config.toml
n_layer = 9
d_model = 512
n_head = 8
n_kv_head = 8
head_dim = 64
d_mlp = 1344
vocab_size = 16384
activation = "swiglu"
norm = "rmsnorm"
norm_place = "pre"
norm_eps = 1e-05
positions = "rope"
rope_base = 10000.0
rope_fraction = 1.0
qk_norm = false
attn_scale = 0.125
bias = "none"
tie_embeddings = false
parallel_block = false
init = "orth"
init_std_qkv = 0.0331
init_std_o = 0.0331
init_std_up = 0.0331
init_std_down = 0.0204
optimizer = "muon_variant"
lr = 0.00833
lr_mult_o = 3.0
lr_mult_up = 1.29
beta1 = 0.93
lr_head = 0.00804
grad_clip = 1.0
warmup_steps = 200
schedule = "wsd"
decay_fraction = 0.936
decay_shape = "linear"
final_lr_fraction = 0.1
batch_tokens = 131072
seq_len = 1024
doc_mask = false
train_tokens = 1246000000
steps = 9507
dataset = "wikipedia_en"
MLP neurons of a small language model. Each row is named by its layer, matrix (gate and up: input weights) and neuron, and shows model dimensions 384-511. Each number is 200 + 30 x the weight over its row's rms, rounded and kept within 0 to 999. A neuron's up and down rows have the sign that makes its largest values positive.
After each neuron's rows, "fires after" lists the tokens most often just before its 100 highest values on Wikipedia text that the model never trained on. A number after a token or word is its count.

L2.gate221,171,252,162,111,220,167,168,177,212,224,198,173,134,236,152,187,177,147,223,231,162,163,216,242,189,145,203,251,225,184,180,199,256,209,173,207,233,194,242,239,245,193,200,201,198,183,191,236,203,198,227,179,177,204,161,250,159,207,207,169,187,180,207,164,224,220,194,206,195,248,179,192,222,157,202,135,183,220,181,198,170,237,172,203,222,200,214,226,199,194,216,199,177,228,226,175,157,196,187,151,167,185,204,238,162,192,202,139,158,201,195,208,247,216,159,174,181,206,140,216,183,171,206,211,267,175,221,217
L2.up221,227,234,189,192,225,143,218,208,211,194,223,167,264,183,176,154,222,174,197,212,229,252,197,233,188,158,160,176,178,154,213,196,218,211,244,209,246,245,178,180,136,196,208,198,191,175,184,134,235,240,227,126,177,192,220,208,151,174,207,225,179,168,191,224,222,188,165,206,204,240,155,187,254,236,186,203,199,186,195,195,190,205,178,216,190,150,190,226,238,167,208,208,166,285,160,172,226,224,211,223,233,174,167,248,205,219,210,193,195,179,194,188,170,212,182,189,212,238,173,219,236,193,200,211,193,208,229,159
fires after: " (" 53, " was" 16

L2.gate543,213,221,194,224,203,240,241,196,172,173,184,245,213,186,214,207,248,165,171,206,179,198,173,180,198,160,236,152,166,234,226,164,162,223,228,243,205,209,173,235,187,191,237,212,236,179,212,220,235,177,167,212,185,228,223,185,145,193,167,119,222,263,234,199,199,217,149,199,198,189,251,241,207,275,180,221,171,245,235,211,193,246,145,222,209,286,143,161,223,234,197,235,192,195,222,192,202,201,187,177,271,220,247,230,212,166,196,192,228,172,201,205,196,204,191,202,219,197,206,152,222,183,194,209,235,218,189,240
L2.up543,236,178,239,253,150,196,174,229,209,215,181,196,146,194,234,245,176,204,200,209,205,198,241,184,173,214,234,245,143,169,203,170,213,220,248,192,220,155,216,180,272,147,188,167,190,167,169,230,197,183,188,191,196,219,193,174,181,244,175,178,213,162,145,170,189,231,194,213,212,200,230,228,190,224,205,233,194,207,213,246,246,185,227,191,253,242,204,191,201,174,179,207,222,186,227,209,229,182,196,179,221,251,206,204,216,168,224,224,226,146,171,177,225,192,158,209,215,199,187,177,247,195,225,180,205,206,167,168
fires after: "9" 32, " re" 7, "7" 6, " c" 5

L2.gate757,205,218,183,170,165,173,197,229,208,203,292,168,187,229,218,207,234,195,191,184,221,234,159,154,232,226,207,191,186,218,209,240,216,203,226,217,188,222,195,222,179,203,216,224,178,177,226,189,196,185,237,191,238,198,139,192,238,141,169,220,225,227,228,204,198,184,177,189,214,205,253,152,198,231,169,169,233,157,220,220,248,186,200,155,175,220,261,187,211,188,230,196,222,160,150,231,225,229,155,215,174,220,214,229,210,201,231,198,208,254,197,185,216,166,204,211,173,147,274,136,216,140,226,199,198,132,195,208
L2.up757,182,262,243,143,194,192,174,161,239,256,249,175,177,222,259,115,184,185,197,240,223,234,190,175,234,232,256,235,190,213,211,209,211,171,223,205,256,167,205,219,229,184,229,229,196,268,204,237,180,233,245,216,205,208,199,287,221,210,162,259,202,233,173,218,290,201,171,219,192,228,238,248,217,158,200,204,245,174,208,163,220,185,210,182,189,201,286,194,212,185,242,205,232,192,196,191,218,206,238,184,225,215,184,175,202,187,220,160,182,216,217,171,216,235,199,200,223,201,255,166,223,224,209,264,209,200,275,202
fires after: "." 17, " (" 16, " \"" 12, " X" 7, ".\n\n" 4

L3.gate565,227,224,142,148,189,230,224,205,183,213,237,199,153,225,203,159,195,158,159,229,206,224,199,209,132,195,171,147,184,212,193,217,187,182,161,228,250,240,193,234,202,177,143,256,182,213,227,227,188,236,212,227,159,216,194,176,183,225,161,117,213,221,146,204,188,222,183,159,209,166,248,206,171,158,213,195,192,243,210,213,199,208,250,240,186,229,247,183,146,217,209,223,193,197,195,189,166,175,201,205,251,155,191,189,203,215,196,127,162,189,222,209,198,210,223,197,193,193,193,177,187,168,151,171,166,229,226,188
L3.up565,191,196,188,202,192,171,191,192,211,188,191,137,162,151,201,219,172,152,193,208,164,256,186,227,167,225,241,238,206,179,177,223,213,299,231,195,197,157,196,232,189,164,159,195,241,232,166,202,189,210,192,195,243,203,231,186,238,215,162,171,190,169,234,190,214,202,221,125,185,250,222,201,249,219,179,185,191,219,168,182,214,175,207,182,198,225,158,239,173,179,209,165,253,214,227,233,189,232,235,211,166,213,176,229,210,190,216,257,148,225,177,207,254,185,201,223,216,195,190,232,173,195,160,220,176,179,229,196
fires after: " " 29, " Con" 10, "ret" 4, " con" 4, " Mar" 4

L2.gate76,230,179,196,227,198,193,233,202,184,216,191,262,224,293,198,208,183,163,177,208,215,255,195,157,213,177,176,209,219,144,222,229,178,150,277,205,241,220,160,186,205,170,181,193,216,195,160,202,221,227,239,224,167,171,217,212,223,165,145,172,193,213,146,203,170,200,175,230,201,148,162,179,221,152,212,217,182,221,158,135,184,224,189,175,188,191,254,226,211,197,230,166,163,277,165,185,183,218,236,179,203,204,216,216,204,195,246,209,181,184,193,250,210,268,176,225,178,187,218,179,205,187,216,171,179,203,199,164
L2.up76,240,198,161,188,236,212,191,171,197,178,186,227,164,220,267,246,170,151,173,227,209,200,131,166,215,194,192,187,207,162,220,215,194,160,240,235,231,209,232,201,170,185,165,183,197,206,268,228,207,212,255,199,175,217,191,248,211,176,199,181,205,199,173,194,195,168,229,196,259,148,161,164,205,163,218,165,250,258,186,178,234,180,243,174,178,196,175,224,145,247,210,196,169,271,123,242,230,213,204,192,174,201,213,211,194,200,242,200,184,226,156,247,241,202,208,200,238,196,229,213,225,252,200,150,183,211,199,189
fires after: "\n" 36, "==" 12, "-" 6

L3.gate770,223,208,225,194,200,198,222,147,141,234,196,233,216,186,214,201,177,184,181,225,239,188,188,174,209,176,203,200,254,166,222,189,189,248,191,232,255,152,184,206,232,206,167,182,230,231,225,168,172,240,140,261,132,229,152,214,132,186,201,205,209,169,175,188,219,194,208,161,248,186,174,265,165,196,212,197,173,231,150,228,168,181,231,183,147,168,207,215,190,157,269,241,203,207,202,219,224,151,178,184,195,169,192,219,216,270,212,166,274,187,215,194,184,235,194,245,232,253,226,147,231,166,222,181,199,184,220,188
L3.up770,201,217,261,181,239,138,138,172,182,179,171,213,232,170,168,217,169,189,187,179,179,190,252,185,171,216,182,205,236,188,198,227,213,234,211,201,174,191,154,206,164,208,194,206,188,214,199,190,212,216,194,186,203,198,217,226,188,212,218,202,234,173,218,194,213,165,208,206,209,192,177,193,128,215,203,138,136,225,207,229,229,189,184,218,175,212,177,228,235,208,165,234,215,216,172,154,256,158,187,204,229,227,172,247,192,210,190,192,236,150,163,252,187,242,225,195,222,268,203,192,193,177,139,187,176,186,221,206
fires after: " N" 20, " (" 11, " Z" 6, "N" 5, " v" 5, " L" 4

L3.gate766,219,190,216,201,232,209,245,241,179,163,209,291,232,187,164,234,179,243,204,195,210,216,217,172,201,231,176,190,221,215,193,248,191,145,207,197,201,260,158,242,203,191,204,202,208,223,183,225,258,187,204,207,220,286,199,266,221,246,158,189,154,178,170,214,187,165,209,201,255,129,216,228,209,180,178,211,232,179,137,171,190,180,164,210,180,198,244,197,234,239,157,219,198,214,186,224,230,253,168,166,178,227,154,174,152,200,231,172,209,186,156,167,179,201,226,188,218,193,210,199,228,220,211,195,216,248,170,189
L3.up766,219,243,192,168,157,220,227,194,228,215,219,184,214,231,205,218,169,202,214,237,179,159,195,204,200,207,236,208,223,216,222,231,245,196,221,202,197,178,266,153,181,202,235,227,227,234,229,215,175,185,205,220,180,202,163,223,217,224,185,177,244,242,184,259,178,219,194,213,211,251,188,188,204,146,216,190,214,181,252,191,232,239,236,188,190,222,166,200,179,179,196,189,202,188,155,169,235,218,188,189,224,193,189,181,247,215,216,217,256,208,211,234,226,185,178,186,189,212,247,202,227,139,197,179,192,191,265,209
fires after: "\n" 33, ")\n" 21, " Gu" 6, ";\n" 5

L3.gate606,149,229,182,263,148,235,223,165,187,201,236,182,222,229,128,120,172,221,271,167,199,206,190,191,208,192,220,205,172,166,180,229,191,179,142,177,174,200,194,159,190,245,180,204,247,251,173,220,224,135,221,208,159,235,217,204,183,159,138,215,193,171,145,208,187,166,187,146,175,149,179,178,189,177,201,210,184,223,201,210,186,192,238,232,157,196,171,187,172,175,219,205,159,143,215,193,173,227,293,201,234,206,199,224,225,237,146,208,211,106,220,189,183,181,222,225,189,156,195,208,210,217,191,177,178,254,210,227
L3.up606,190,242,210,228,270,204,195,200,226,183,155,161,228,201,210,185,147,126,188,178,217,225,178,267,171,242,203,167,251,187,225,164,256,221,223,241,183,240,242,212,188,199,230,189,157,219,200,142,248,198,167,190,195,122,231,146,185,173,221,187,225,267,177,185,181,178,195,164,179,203,180,206,237,203,204,215,228,165,172,184,149,212,250,184,215,238,206,178,244,175,270,247,167,187,206,202,195,220,180,195,265,215,169,174,147,167,221,202,186,255,194,176,190,202,202,239,142,210,142,200,154,182,177,142,174,125,175,195
fires after: " V" 22, "2" 15, "V" 9, " " 9, " S" 6, " v" 5

L2.gate426,188,175,225,203,195,157,175,232,207,186,155,220,249,220,182,208,215,161,195,204,148,203,208,240,170,158,183,155,213,250,195,241,179,194,251,195,218,245,171,167,185,174,262,274,207,181,183,249,211,188,215,204,191,174,196,206,181,213,234,203,254,175,175,257,183,152,238,209,205,191,271,182,248,149,235,208,208,194,260,202,233,248,160,147,208,154,198,173,167,202,209,179,200,184,231,191,176,142,223,171,208,186,252,226,202,181,206,184,199,190,225,212,201,160,141,186,174,135,198,233,179,259,171,164,206,122,201,206
L2.up426,178,202,137,224,206,217,244,189,157,159,215,225,208,246,226,217,241,141,186,206,211,215,198,222,214,150,188,212,174,144,183,201,176,164,174,244,208,198,246,169,160,220,213,233,236,207,208,232,219,213,262,167,146,213,172,206,243,197,252,219,209,185,171,181,184,118,239,213,232,183,225,235,204,186,195,140,227,167,210,250,264,203,252,204,173,175,153,231,191,201,150,203,244,208,197,219,239,212,166,161,176,218,229,214,234,201,207,200,224,171,191,217,259,167,176,189,141,178,212,224,203,253,216,190,204,151,210,184
fires after: "\n" 44, " the" 12, ")\n" 10, "\n\n" 7, " ===\n\n" 4

L2.gate562,240,198,246,224,188,160,217,181,203,160,235,194,219,179,190,148,223,210,210,174,164,185,199,232,182,178,226,189,189,202,190,264,264,183,217,221,253,194,119,218,193,142,192,136,170,182,219,196,235,215,185,189,151,180,198,252,244,164,211,272,164,203,241,250,223,190,242,175,216,208,199,144,150,230,175,196,165,174,182,194,145,219,219,212,176,198,215,128,188,206,233,166,219,206,169,209,181,150,197,272,230,220,220,207,203,289,146,173,246,192,211,198,219,170,179,233,249,203,160,172,244,175,189,208,194,197,199,229
L2.up562,227,200,164,230,219,191,224,173,165,230,210,215,226,209,182,217,203,161,230,224,174,202,149,203,189,200,227,196,211,174,163,192,204,181,202,202,214,234,201,190,179,215,219,210,219,206,264,198,224,196,259,176,198,196,217,217,215,182,214,226,251,189,154,210,188,206,255,273,167,246,239,205,213,168,164,202,219,207,185,225,198,257,260,216,197,259,187,176,236,161,196,171,160,204,177,184,184,163,240,212,199,269,240,172,247,205,269,238,213,243,226,194,212,233,205,227,186,179,224,206,258,246,176,166,218,167,210,166
fires after: " " 64, " |" 32

L3.gate560,172,223,234,275,163,229,202,200,185,161,190,202,229,192,179,222,220,173,247,243,217,240,230,233,243,173,178,246,166,201,219,176,256,189,178,236,205,203,191,236,238,247,243,180,212,164,215,198,213,170,186,247,246,215,226,213,178,214,191,211,203,174,190,160,165,220,155,192,240,171,222,185,178,173,219,207,162,236,232,191,157,211,260,199,186,220,177,167,154,166,263,203,219,172,182,213,206,172,181,191,148,279,178,200,228,274,236,210,217,172,204,193,133,178,259,193,181,191,237,198,203,180,202,187,166,180,260,151
L3.up560,190,238,202,227,196,205,163,219,130,220,197,185,203,211,241,172,222,202,199,201,159,202,249,213,166,232,195,202,201,238,199,172,196,182,223,158,189,169,173,229,247,215,204,238,183,191,270,198,263,244,220,186,225,205,229,239,169,166,212,207,226,174,256,225,191,220,132,225,198,180,201,242,173,209,192,252,229,176,297,213,191,178,200,227,181,250,176,204,254,152,186,154,172,164,148,223,233,154,180,208,211,165,151,162,205,203,216,237,163,185,192,159,172,238,203,237,225,157,206,210,194,202,187,171,206,205,228,161
fires after: "," 45, ")" 20, "0" 9, "1" 8

L3.gate504,164,145,192,195,202,183,178,229,165,183,195,222,139,181,231,236,212,222,175,210,267,187,167,136,137,174,212,207,220,145,219,187,164,230,172,160,216,165,185,118,186,258,164,217,222,222,182,200,216,203,212,204,247,198,206,244,263,191,232,179,233,180,212,216,245,223,161,178,195,155,167,208,205,216,236,208,202,215,159,168,151,181,227,179,195,226,249,204,251,238,256,148,203,163,162,228,195,212,173,171,170,214,233,197,135,190,215,140,190,215,193,202,254,226,233,244,187,133,129,214,181,197,222,216,190,135,151,192
L3.up504,149,201,188,160,177,220,213,241,130,174,214,200,170,171,187,187,196,223,209,201,203,176,205,222,196,179,174,185,246,172,214,158,182,169,234,246,219,175,237,186,211,236,204,227,172,219,200,246,211,187,221,194,203,160,184,198,209,219,198,205,209,200,207,188,192,282,200,173,224,210,165,205,192,196,192,221,189,260,202,178,238,185,193,235,178,176,176,183,180,166,259,231,241,193,185,183,199,166,250,162,185,254,218,152,204,211,195,220,172,175,200,196,179,178,193,229,194,164,276,190,167,215,229,198,232,162,176,216
fires after: "4" 14, "2" 12, "0" 12, "6" 11, "9" 10, "7" 9

L2.gate686,202,185,210,225,189,192,196,232,258,200,174,245,238,167,194,210,212,188,203,183,209,209,243,195,171,289,182,258,213,237,189,186,237,212,194,221,242,219,208,170,210,300,166,221,220,205,192,166,135,225,186,249,231,233,237,189,202,208,183,207,208,235,226,188,188,174,176,182,219,198,191,202,214,245,228,204,192,181,214,173,207,236,209,239,137,236,286,184,219,210,251,182,161,207,172,167,172,167,175,163,253,217,211,191,214,213,223,177,197,238,217,187,174,207,203,248,216,184,257,228,251,184,143,237,282,161,219,157
L2.up686,175,212,159,177,208,199,201,204,184,236,201,163,218,159,178,224,250,211,186,170,222,218,200,239,184,164,237,203,167,247,191,221,206,182,174,165,255,142,152,206,167,237,190,159,258,242,207,211,209,176,179,146,222,202,192,234,187,222,151,248,188,179,176,206,215,211,202,171,193,214,158,196,205,181,135,203,218,219,182,237,234,195,226,173,202,216,171,217,189,164,155,218,168,182,230,180,179,237,172,234,145,215,206,232,169,170,288,265,197,208,153,193,258,171,215,238,218,179,208,160,142,169,207,166,169,189,143,225
fires after: " " 98

L2.gate865,176,236,221,200,134,130,189,177,227,188,209,193,209,114,206,201,216,240,154,234,238,202,165,153,224,182,182,246,223,219,159,208,209,179,216,187,211,176,215,201,195,230,220,244,223,194,222,179,175,229,204,157,204,141,188,211,155,128,229,171,186,210,208,222,184,191,169,157,220,171,233,222,254,180,145,223,123,190,153,191,175,204,186,172,238,182,216,167,237,202,235,210,278,213,169,214,193,230,191,244,225,211,212,165,237,224,200,193,197,207,191,188,156,211,194,193,226,218,217,264,235,201,154,155,174,235,197,177
L2.up865,233,191,229,190,241,158,179,212,221,234,146,215,253,221,196,159,237,161,245,196,153,210,195,224,238,206,217,180,197,161,190,183,216,252,172,198,166,180,204,235,187,204,210,178,180,170,171,165,204,179,199,208,223,192,192,176,168,216,168,166,257,208,193,223,202,201,222,214,175,189,187,211,219,183,179,213,259,194,214,159,197,218,209,166,217,234,195,184,219,209,169,270,225,163,164,217,265,206,221,170,168,207,164,210,210,201,220,209,168,236,187,197,188,206,190,185,149,123,205,200,186,204,180,183,202,201,162,170
fires after: " " 90

L2.gate328,217,195,169,153,155,200,173,219,140,223,165,194,218,234,242,204,136,194,133,192,199,131,227,221,167,142,180,273,140,130,212,202,213,244,248,193,200,166,183,222,227,149,231,193,238,214,264,176,204,183,206,155,240,210,187,179,132,188,190,178,160,239,194,179,209,167,223,194,212,186,200,203,193,171,162,234,163,257,224,200,231,199,137,212,226,178,192,145,232,164,219,206,137,182,205,231,193,207,154,236,180,243,165,215,158,205,198,259,210,248,188,168,216,215,174,206,173,253,143,174,219,201,189,180,179,188,224,254
L2.up328,202,206,196,202,154,197,208,260,198,186,178,251,168,169,192,265,253,199,156,215,223,230,172,169,202,192,234,294,185,196,214,202,217,233,268,241,228,220,207,225,200,204,179,178,217,245,228,134,188,183,192,224,214,252,170,163,260,161,250,190,147,204,199,195,168,205,155,192,253,181,212,221,139,200,209,203,190,251,222,251,178,171,172,214,243,198,196,190,188,229,184,202,206,173,189,222,174,182,197,193,197,269,168,171,192,208,188,236,175,213,252,173,213,222,268,225,122,155,194,185,179,223,237,250,210,197,195,209
fires after: "9" 34, " re" 13, " was" 6, " War" 5, " House" 5

L2.gate932,245,188,184,236,207,169,161,156,199,177,219,218,204,183,249,172,198,208,186,164,179,220,157,129,210,228,206,219,197,259,179,218,170,159,247,203,197,229,203,151,275,186,201,167,240,202,216,172,169,171,166,212,170,164,231,172,208,219,173,205,245,226,247,198,165,189,175,211,185,218,221,211,195,235,160,261,195,173,193,197,222,200,213,248,209,212,227,172,187,220,147,239,155,207,178,189,178,201,184,142,177,165,235,171,239,222,205,232,195,214,154,184,238,236,180,219,211,234,202,211,209,190,203,232,192,138,184,171
L2.up932,230,190,183,256,214,242,171,172,194,157,197,219,171,179,201,208,155,180,190,214,206,218,157,190,177,212,191,224,200,161,193,168,205,211,152,228,172,148,167,174,196,214,163,108,234,191,192,255,202,214,221,190,171,183,225,166,242,201,232,261,161,219,215,186,217,190,193,226,229,139,160,202,225,205,218,201,222,175,173,265,194,213,193,211,195,202,170,193,230,185,178,248,168,168,193,172,178,194,150,174,208,189,155,201,258,240,193,182,170,263,213,164,192,163,203,242,223,248,201,180,210,217,207,209,221,230,235,157
fires after: "\n" 61, ")\n" 7

L3.gate769,235,194,198,231,241,158,211,218,175,162,196,252,135,202,153,203,230,208,124,199,147,177,248,158,156,195,178,193,174,186,187,211,225,187,206,184,210,221,252,207,213,193,241,197,242,192,232,209,217,215,214,190,254,172,183,184,237,170,203,201,182,177,159,210,223,177,201,229,151,203,172,234,208,198,256,265,178,183,174,216,179,264,196,230,159,196,175,194,219,225,208,263,182,173,175,166,161,200,239,182,200,190,207,224,220,203,188,194,148,99,187,245,186,193,214,259,200,165,181,219,174,165,192,229,201,196,158,228
L3.up769,239,218,157,183,221,248,175,167,183,210,201,219,205,265,194,170,169,199,192,211,175,208,145,251,190,194,224,207,214,198,230,186,194,217,207,213,156,175,190,150,203,221,218,175,177,201,241,243,253,175,202,208,211,129,235,165,170,199,111,135,170,224,198,212,208,224,180,227,208,181,191,229,242,232,215,173,220,242,236,200,221,175,160,260,193,201,178,165,119,190,176,196,224,253,210,290,221,177,240,185,204,208,168,217,270,198,145,182,152,157,180,227,200,173,178,154,150,179,224,191,142,237,195,196,214,210,188,211
fires after: "8" 17, "9" 17, "3" 15, "7" 7, "5" 7

L3.gate948,181,173,230,192,191,202,226,186,245,263,208,158,218,220,229,172,246,194,235,239,137,249,206,152,200,151,183,186,214,243,229,186,203,168,232,169,181,259,138,166,201,179,198,209,236,236,248,180,200,218,215,192,214,194,202,221,181,198,183,149,186,231,215,229,199,189,160,185,237,227,205,199,247,150,191,215,198,164,206,165,219,203,143,187,207,190,201,210,212,204,260,184,176,232,173,218,160,171,187,225,197,155,218,165,151,234,214,203,222,193,171,196,179,236,187,213,186,240,179,214,197,196,202,197,179,192,252,179
L3.up948,230,203,179,236,197,212,270,219,190,217,196,201,176,173,208,230,191,200,197,178,206,242,178,243,190,206,217,230,203,244,237,175,233,240,164,238,232,222,167,164,219,230,192,239,221,171,186,219,182,190,210,179,196,186,165,242,188,198,211,185,203,142,138,168,125,195,192,211,164,194,237,165,188,201,199,181,255,196,194,226,195,169,231,191,228,241,178,188,222,202,154,185,236,179,218,219,163,224,198,217,183,198,167,152,257,182,224,162,256,190,124,144,231,189,192,195,127,262,176,215,216,183,200,222,227,146,226,210
fires after: " " 43, "-" 14, "|" 6, " |" 5

L2.gate422,221,182,189,157,204,216,200,183,179,233,258,182,132,200,156,207,189,205,181,231,177,215,207,232,282,195,202,166,121,218,168,158,241,213,221,174,230,204,196,189,152,239,192,210,186,196,154,247,200,240,200,166,154,225,197,254,222,117,222,198,169,232,239,201,213,244,172,202,204,197,168,203,207,234,185,215,168,193,184,171,252,196,173,205,218,171,225,254,177,204,186,204,196,245,170,139,210,201,209,182,239,167,226,209,158,212,222,163,184,250,155,213,209,200,159,233,201,244,224,203,211,230,167,247,180,148,196,205
L2.up422,201,256,192,185,174,219,204,194,229,227,230,184,131,188,170,204,200,172,183,152,153,239,192,204,228,199,206,198,195,224,203,215,208,200,154,191,161,172,115,230,144,243,180,182,205,183,168,173,195,171,175,181,188,226,257,217,185,202,223,185,265,223,193,168,187,225,210,217,249,206,230,212,224,177,213,182,199,225,148,254,194,193,197,239,184,133,264,166,215,172,170,233,163,231,221,165,260,184,198,211,229,198,178,192,224,217,234,175,196,221,163,179,204,222,156,227,182,281,153,200,296,216,218,206,155,170,196,206
fires after: " (" 27, " \"" 20, "{" 17

L3.gate1018,185,224,200,251,174,196,239,175,173,177,214,197,206,140,209,255,174,201,176,217,162,151,180,198,190,138,192,188,209,190,201,223,203,240,158,232,189,168,187,202,227,230,169,162,153,163,181,242,176,114,223,225,176,221,185,236,184,272,116,193,217,188,217,258,117,220,163,245,287,166,205,170,187,213,172,196,201,198,221,230,146,205,163,160,201,218,204,203,227,195,259,204,201,164,237,229,215,200,186,223,152,221,184,205,193,207,241,205,196,160,187,190,201,221,176,200,196,207,187,171,162,208,214,263,145,155,182,155
L3.up1018,243,221,176,187,266,179,178,186,192,239,219,218,188,228,195,193,199,184,228,204,216,203,211,194,215,179,156,201,189,184,202,176,194,251,183,203,177,182,226,163,126,211,226,216,226,169,218,221,146,216,226,134,170,191,242,248,201,245,183,202,221,196,172,180,182,181,242,175,236,255,240,238,200,186,181,222,170,202,221,254,216,215,205,180,182,243,152,177,208,196,211,214,196,203,241,195,218,186,198,183,187,186,210,193,208,224,230,194,232,189,220,194,200,203,181,184,163,218,215,184,230,222,180,153,191,210,214,167
fires after: "," 21, "1" 15, "0" 13, "8" 9, "5" 9

L2.gate1060,208,164,197,262,198,267,185,190,165,176,203,179,193,171,189,235,183,257,257,257,246,146,211,173,210,212,242,233,210,225,169,205,160,248,193,167,154,272,224,207,238,211,192,248,163,196,186,210,208,196,217,253,214,150,190,171,213,181,191,133,239,251,139,170,208,189,231,196,135,188,157,197,216,180,205,209,192,219,187,176,188,186,227,182,201,200,203,254,193,169,237,178,184,235,201,185,204,205,178,173,283,191,198,196,193,147,211,212,192,210,205,239,210,166,178,252,221,203,207,200,169,185,187,213,187,198,208,213
L2.up1060,206,241,168,211,156,210,205,186,155,127,201,174,167,209,211,204,170,209,193,228,201,189,236,262,230,210,182,164,168,165,224,161,167,164,225,139,211,165,202,201,209,236,190,273,198,213,255,185,153,240,174,184,171,167,143,161,232,241,137,166,237,204,205,170,273,193,167,117,163,158,212,190,238,224,240,183,231,238,224,224,221,195,212,188,157,263,228,212,196,161,240,226,182,188,163,158,221,212,177,201,232,171,238,179,176,157,234,232,213,236,226,212,232,171,230,199,236,162,194,232,209,217,219,222,198,241,173,190
fires after: ".\n\n" 28, " |\n" 25, "\n" 12, "==\n" 6, ".\n" 6, "==\n\n" 5

L3.gate567,220,173,194,166,194,194,217,148,201,165,198,223,222,154,198,211,191,193,184,201,228,231,173,172,252,186,213,190,169,197,133,192,178,211,184,204,213,226,165,199,215,187,236,216,221,201,183,184,167,186,225,189,187,203,221,226,226,161,204,194,190,221,172,225,170,186,212,192,248,201,193,198,159,198,194,151,194,184,250,192,176,190,208,202,201,209,233,184,166,159,255,150,196,286,194,185,190,204,199,209,241,217,193,209,158,197,329,170,239,217,205,181,125,148,161,226,209,142,262,210,173,231,151,197,179,170,182,182
L3.up567,186,221,228,174,222,156,141,215,214,243,205,192,167,233,206,159,181,200,145,232,209,211,178,143,207,195,276,166,246,174,206,208,231,188,172,155,247,207,190,212,178,140,192,220,201,168,231,191,194,185,212,162,217,160,283,214,201,156,210,166,216,223,210,237,190,227,223,192,146,219,187,215,166,150,204,178,246,242,209,196,230,161,193,136,186,239,210,195,215,261,182,190,218,181,250,168,192,173,209,203,166,211,226,268,192,201,249,232,193,209,223,173,190,193,224,209,198,247,177,193,179,176,227,203,188,184,196,222
fires after: " |" 43, " " 21, "3" 5, "°N" 5

L2.gate345,169,197,162,212,169,231,223,213,238,178,200,177,205,213,210,200,173,208,180,239,207,246,175,201,229,234,207,228,199,209,245,198,160,153,207,202,159,189,127,168,182,235,184,253,195,203,205,181,251,163,225,210,232,235,233,163,191,209,222,229,180,147,226,193,191,187,182,245,178,211,250,242,179,236,202,188,165,246,184,190,191,203,207,143,208,149,222,208,200,222,156,228,201,215,228,248,193,229,194,196,194,231,167,227,239,217,167,263,220,211,107,161,236,153,203,198,196,192,214,171,260,211,235,170,233,195,270,165
L2.up345,292,246,209,164,190,248,241,217,223,241,180,133,192,199,219,210,228,149,255,193,171,186,250,180,218,133,248,172,222,253,153,210,236,226,161,170,177,193,177,196,220,209,153,199,203,214,193,202,246,186,174,162,206,185,221,237,209,176,228,176,199,188,201,198,243,175,220,258,148,236,208,244,224,213,236,178,188,243,196,206,158,180,178,187,199,202,194,177,203,178,206,131,220,210,200,181,189,182,220,179,195,162,167,172,289,226,180,239,190,195,155,221,180,194,160,189,198,220,183,238,209,224,155,192,164,180,216,194
fires after: "0" 29, "2" 16, "5" 7, "6" 7, "7" 6, "1" 5

L2.gate679,187,221,201,169,202,219,220,187,210,202,259,183,157,192,213,147,220,198,217,215,163,197,199,250,252,210,147,183,195,224,232,207,190,212,203,162,116,199,217,185,201,157,194,253,202,166,213,164,212,174,161,219,235,235,233,247,233,159,210,179,207,167,184,188,195,169,150,235,193,220,226,186,194,207,232,227,212,187,173,245,238,215,198,185,234,234,222,156,217,163,188,225,232,121,176,175,163,233,148,197,192,165,251,221,149,232,192,179,226,308,171,279,192,243,243,211,227,211,233,173,218,201,231,224,248,164,205,207
L2.up679,193,202,191,199,210,165,219,208,209,180,184,227,183,163,148,232,190,164,246,211,270,190,184,178,221,215,201,248,205,234,211,241,231,227,203,219,208,207,216,280,209,162,153,172,175,139,207,240,205,188,148,219,217,320,216,160,206,180,216,244,207,212,256,192,231,149,195,216,165,182,232,225,242,168,178,199,247,153,187,183,210,164,192,201,265,209,210,153,212,199,199,192,169,172,163,157,221,210,185,164,155,240,194,206,180,202,232,191,185,188,182,221,156,157,242,188,188,239,163,221,214,193,204,204,171,211,169,158
fires after: " (" 27, " there" 13, " \"" 12, "/" 6, " There" 4, "S" 4

L2.gate942,227,206,188,154,207,247,192,161,188,188,165,229,232,200,227,217,188,173,179,226,165,157,200,175,197,205,231,195,215,171,233,189,198,191,157,175,217,177,193,228,212,250,163,184,220,213,229,176,229,139,206,203,209,178,146,208,240,204,181,273,190,171,242,217,237,190,196,205,221,200,169,183,173,198,243,172,219,183,152,217,210,205,217,181,130,212,145,207,160,245,182,210,174,185,183,217,151,173,198,224,240,242,180,223,224,172,193,198,209,200,205,221,155,182,196,169,248,237,204,186,174,198,201,205,155,205,232,189
L2.up942,215,196,226,219,220,150,179,143,218,202,162,173,230,196,240,213,197,218,145,177,181,226,196,214,225,233,270,219,193,195,188,283,130,184,179,207,171,174,164,215,225,192,193,150,168,206,201,248,215,224,165,196,175,152,232,207,223,214,155,183,276,218,238,199,206,199,230,227,166,178,254,156,152,210,219,233,194,225,172,236,232,213,239,152,216,182,197,208,160,187,196,229,157,231,260,137,186,191,249,200,230,233,141,266,212,205,227,221,180,172,136,198,146,216,202,175,186,233,224,161,202,213,219,198,226,207,190,144
fires after: "0" 48, " d" 5, " L" 5